{"n_head": 6, "head_dim": 32, "d_mlp": 1024, "vocab_size": 512, "norm": "layernorm", "positions": "learned", "qk_norm": false, "tie_embeddings": true, "init_std_qkv": 0.0244, "optimizer": "muon_variant", "lr": 0.0103, "lr_head": 0.00876, "batch_tokens": 32768}
MLP neurons of a small language model. Each row is named by its layer, matrix (up: input weights) and neuron, and shows model dimensions 48-111. Each number is 50 + 10 x the weight over its row's rms, rounded and kept within 0 to 99.
A block is one neuron, or neurons of one layer that tend to fire together. Before each block is what it responds to, as a language model described it from the Wikipedia text at the highest values.

Responds to: Word-internal vowel-consonant pieces, mostly "ed", after a split fragment: name or word pieces like Pr-ed-ators, Br-ed-gade, Pr-ud-'homme, plus past-tense endings (construct-ed, replac-ed).
L2.up27:58 55 54 68 64 55 42 58 55 57 57 57 52 45 38 53 43 51 59 51 58 49 46 53 39 58 47 61 47 57 40 38 43 42 52 44 54 39 39 62 45 48 56 28 44 48 42 40 30 44 53 45 40 42 47 53 52 39 48 63 56 62 60 64
L2.up60:50 40 68 27 65 46 42 53 60 30 49 57 39 52 52 36 59 39 52 53 46 27 49 56 52 46 47 52 66 38 51 78 48 45 52 44 69 40 57 52 39 46 52 44 37 55 53 55 55 49 64 57 27 60 44 38 75 49 48 52 41 63 49 37
L2.up176:34 55 57 25 48 39 29 47 69 43 47 68 44 23 50 40 49 60 49 52 62 49 42 52 32 53 34 40 50 55 53 74 49 46 43 54 66 46 63 46 48 52 50 48 38 41 34 51 45 44 41 49 37 64 54 65 48 52 52 80 52 52 52 55
L2.up199:43 63 45 47 37 58 46 71 28 50 55 60 40 56 69 66 47 51 40 51 41 41 46 50 49 43 58 57 52 52 46 64 42 44 48 50 55 51 61 37 60 57 44 61 45 54 37 38 66 46 49 40 58 68 45 34 54 50 67 40 61 52 28 50
L2.up442:60 48 55 53 34 68 65 34 44 46 57 59 38 58 53 48 53 41 67 62 68 45 33 47 52 41 63 59 62 49 56 65 54 57 44 39 62 39 50 49 65 56 60 50 35 53 61 33 54 45 31 48 59 46 45 40 34 58 60 62 64 57 68 59
L2.up467:28 46 61 56 66 62 60 39 69 41 58 61 55 51 62 53 57 32 50 61 55 41 52 64 55 42 73 54 56 54 49 46 56 65 29 61 47 50 53 48 30 57 52 51 44 54 66 69 37 67 64 47 45 69 60 43 61 42 54 44 36 30 60 52
L2.up528:46 51 56 57 43 71 53 66 66 38 59 62 48 50 56 49 65 40 65 50 62 40 42 38 55 49 64 56 50 34 48 62 64 70 52 52 46 36 52 53 72 53 37 56 64 36 34 59 55 47 46 24 54 67 33 54 55 45 38 52 44 41 67 56
L2.up756:51 36 58 52 58 77 39 60 49 51 51 58 57 37 50 50 59 68 62 38 40 48 41 63 49 38 52 39 65 53 61 66 44 47 47 48 44 38 51 52 33 42 56 61 52 44 55 39 44 63 67 67 37 54 50 57 57 63 64 62 54 39 66 62

Responds to: Final digit(s) of a year, or the last piece of a country or place name, after "in", "since" or "born", e.g. 195|2, 20|13, Ind|ia.
L6.up38:67 24 48 57 48 54 61 48 31 54 68 57 40 57 55 54 65 52 50 59 46 39 32 49 52 29 51 44 33 63 56 50 49 34 41 48 61 77 50 63 48 63 38 39 57 62 31 47 60 48 50 41 46 42 46 38 49 57 66 36 52 64 62 52
L6.up110:57 59 59 32 76 68 56 46 42 51 55 43 50 46 42 59 46 44 58 49 49 63 35 55 39 45 53 56 54 53 49 62 36 34 56 55 48 49 36 47 39 46 51 75 58 47 37 50 48 42 49 39 56 46 69 43 54 47 57 55 58 55 47 55
L6.up114:55 56 52 56 53 47 50 48 44 45 54 62 47 60 54 43 42 55 64 51 28 42 43 34 67 37 52 36 64 63 50 46 52 31 50 51 40 46 48 53 44 65 46 35 54 69 53 57 59 62 60 40 54 51 40 49 27 43 32 41 47 43 77 60
L6.up168:72 40 60 52 52 41 56 34 61 62 60 53 64 42 41 58 71 48 43 53 44 59 41 54 47 45 56 33 56 52 49 41 50 50 36 55 53 55 57 60 50 55 45 34 49 41 56 62 63 55 47 43 40 51 63 36 51 42 44 65 70 41 38 63
L6.up352:44 58 49 52 56 30 48 57 27 57 50 66 48 49 26 63 45 58 56 49 57 21 39 47 51 52 45 52 42 45 50 47 40 47 52 60 45 56 62 50 47 39 55 36 75 57 50 54 43 52 48 51 50 52 70 59 41 41 40 47 52 54 47 55
L6.up375:65 60 49 64 72 48 45 39 49 38 51 56 61 54 49 57 49 55 49 65 54 53 35 55 56 39 41 31 32 47 45 41 32 41 58 53 37 57 54 64 47 52 69 43 50 45 40 50 61 63 49 46 59 50 58 33 61 40 42 55 64 58 48 47
L6.up400:47 47 55 58 53 45 48 48 58 51 61 36 54 45 75 48 42 55 41 38 45 56 54 39 33 46 53 47 40 54 68 46 61 60 42 49 63 69 48 38 56 57 38 50 50 19 61 44 53 42 55 47 50 30 58 59 52 56 55 57 42 39 63 61
L6.up418:68 50 56 65 34 56 40 55 47 64 34 47 65 61 60 63 51 53 53 56 45 50 39 54 62 49 45 33 57 57 42 38 35 62 44 41 57 53 50 39 64 53 56 49 39 48 50 54 76 53 42 51 50 42 51 52 42 41 47 47 66 40 48 51

Responds to: The later digit pieces of four-digit years right after the century prefix 19 or 20, such as 20|16, 19|9|8, 20|2|3, usually in dated biographical prose or tables.
L2.up191:48 42 67 58 70 56 53 53 55 70 57 32 63 49 48 51 49 32 57 65 39 50 41 47 51 50 38 39 47 67 43 39 54 53 48 42 43 51 51 39 40 48 46 51 43 50 56 44 54 51 50 45 61 52 48 60 50 47 60 63 27 54 64 49
L2.up197:54 41 64 54 50 58 67 43 48 50 61 48 48 57 43 54 55 39 48 48 53 52 33 47 55 35 61 57 43 56 67 36 28 44 52 45 61 62 58 32 37 50 55 41 47 42 50 55 52 54 71 57 39 47 45 55 44 35 47 43 46 64 55 42
L2.up234:34 53 56 49 50 46 45 51 45 52 55 47 62 46 50 62 45 46 43 54 30 44 50 53 54 34 60 60 40 42 41 44 59 42 52 43 44 35 44 46 41 42 44 49 55 55 63 32 46 38 49 46 59 64 64 57 39 73 53 54 70 45 68 58
L2.up478:53 53 49 46 52 56 57 55 35 60 67 55 48 27 45 68 55 63 58 57 54 35 32 50 49 54 51 57 48 58 44 52 57 38 36 57 42 44 27 41 54 43 44 44 47 67 50 46 57 41 67 68 56 55 60 54 61 52 44 56 49 42 54 62
L2.up637:52 68 63 59 33 50 52 52 54 41 68 48 55 46 42 42 50 54 53 61 46 57 51 56 37 54 38 61 48 66 50 48 49 48 66 38 48 64 48 47 49 32 61 42 53 52 57 35 35 54 62 56 47 59 49 54 60 54 44 33 41 51 48 46
L2.up676:55 28 67 56 47 44 74 59 70 43 60 50 51 23 38 54 45 41 55 48 42 48 61 61 42 39 63 52 39 76 55 61 48 36 57 47 32 48 41 52 38 40 55 46 51 51 53 47 50 57 45 58 69 60 35 49 33 61 32 46 45 66 50 44
L2.up731:62 39 44 51 56 47 45 65 50 71 45 48 60 50 24 46 35 25 38 66 51 50 38 24 41 57 58 36 41 44 66 56 64 45 48 42 48 47 51 48 55 52 48 56 59 50 40 48 52 49 55 58 69 53 59 55 42 58 46 58 50 63 49 57
L2.up927:47 34 46 62 60 44 37 35 46 51 48 40 51 45 33 48 49 45 51 54 48 29 53 42 44 65 51 35 45 59 34 61 71 65 55 58 54 70 43 53 45 59 64 46 56 49 35 34 39 52 51 46 56 52 60 43 69 35 56 45 66 48 55 52

Responds to: Final subword pieces that complete a split word, mostly the past-tense -ed of verbs (adapted, moved, submitted), plus the "at" in feature, began, and certain.
L6.up39:54 54 47 47 39 42 46 53 45 56 54 54 44 55 42 60 55 58 64 54 48 60 63 60 43 40 55 49 42 56 61 48 55 46 55 49 47 46 43 50 65 52 70 70 37 38 42 16 43 55 55 43 53 61 42 63 52 39 48 48 38 58 55 40
L6.up163:47 39 68 51 57 59 51 59 41 56 48 44 63 43 55 32 77 49 55 57 47 45 61 56 58 62 47 47 31 48 46 28 39 46 56 67 66 55 39 63 69 49 60 40 58 32 28 43 61 52 39 60 39 47 50 61 49 50 50 49 32 55 43 31
L6.up248:50 61 41 56 48 63 59 51 59 55 61 56 55 36 63 52 56 42 55 59 56 56 48 37 36 23 55 48 31 54 63 56 42 52 49 45 45 51 46 52 46 54 59 60 34 47 58 44 66 51 47 40 45 42 66 56 45 53 44 66 42 65 61 53
L6.up377:26 58 43 39 70 46 62 60 48 63 35 40 39 65 55 34 47 45 34 35 61 56 57 37 53 62 72 53 43 40 33 47 68 67 66 41 45 49 44 41 53 52 44 55 44 47 44 62 40 65 43 65 48 49 48 43 54 67 53 53 43 48 41 42
L6.up587:40 57 54 51 61 59 50 58 56 56 53 55 50 29 59 29 47 60 47 44 48 45 42 43 56 51 60 61 40 63 27 39 49 45 50 36 46 31 48 59 45 61 47 57 48 36 36 61 69 51 37 61 44 47 44 47 33 38 55 65 36 52 40 46
L6.up678:37 42 43 52 40 48 47 39 58 52 50 64 57 60 49 51 63 30 58 53 40 38 54 52 48 54 48 57 54 59 52 35 43 48 35 43 57 64 52 70 74 61 53 67 41 48 42 35 30 71 41 53 50 54 40 46 45 50 59 60 45 58 41 38
L6.up763:54 49 56 51 44 68 60 39 61 58 43 57 47 44 65 52 61 51 59 60 44 50 48 53 63 35 52 62 34 78 42 47 54 35 52 43 35 54 48 53 37 48 41 53 56 54 51 76 48 50 54 53 62 61 60 61 44 65 47 56 36 58 64 34
L6.up842:50 58 50 40 44 53 33 43 46 60 63 53 49 33 33 48 61 47 59 51 53 46 41 51 44 46 45 34 54 48 39 69 47 41 53 74 39 44 58 65 56 58 44 37 59 26 39 52 47 61 46 57 54 59 51 29 55 65 42 50 51 43 50 45

Responds to: Final word-piece that completes a split word, mostly past-participle "ed", as in ag-ed, allow-ed, Add-ed, bor-n, mad-e, Alb-um.
L3.up771:31 52 61 52 47 57 20 64 41 52 41 58 36 54 14 23 46 28 76 60 51 45 57 44 47 65 55 46 62 38 53 56 58 52 53 69 47 53 38 45 45 43 64 59 51 46 52 41 48 41 49 56 34 62 60 47 53 60 65 56 44 58 37 44

Responds to: Final piece completing a split word or number, strongest on the s of decades like 1960s and 1700s, also 2013, spinner, activities.
L3.up915:66 46 20 44 43 47 63 54 66 42 56 54 59 42 55 72 63 50 51 52 46 49 42 23 61 43 64 51 54 75 60 50 49 56 40 36 41 61 55 34 41 37 58 54 62 50 42 34 39 57 68 51 62 55 54 56 55 65 54 64 38 35 69 44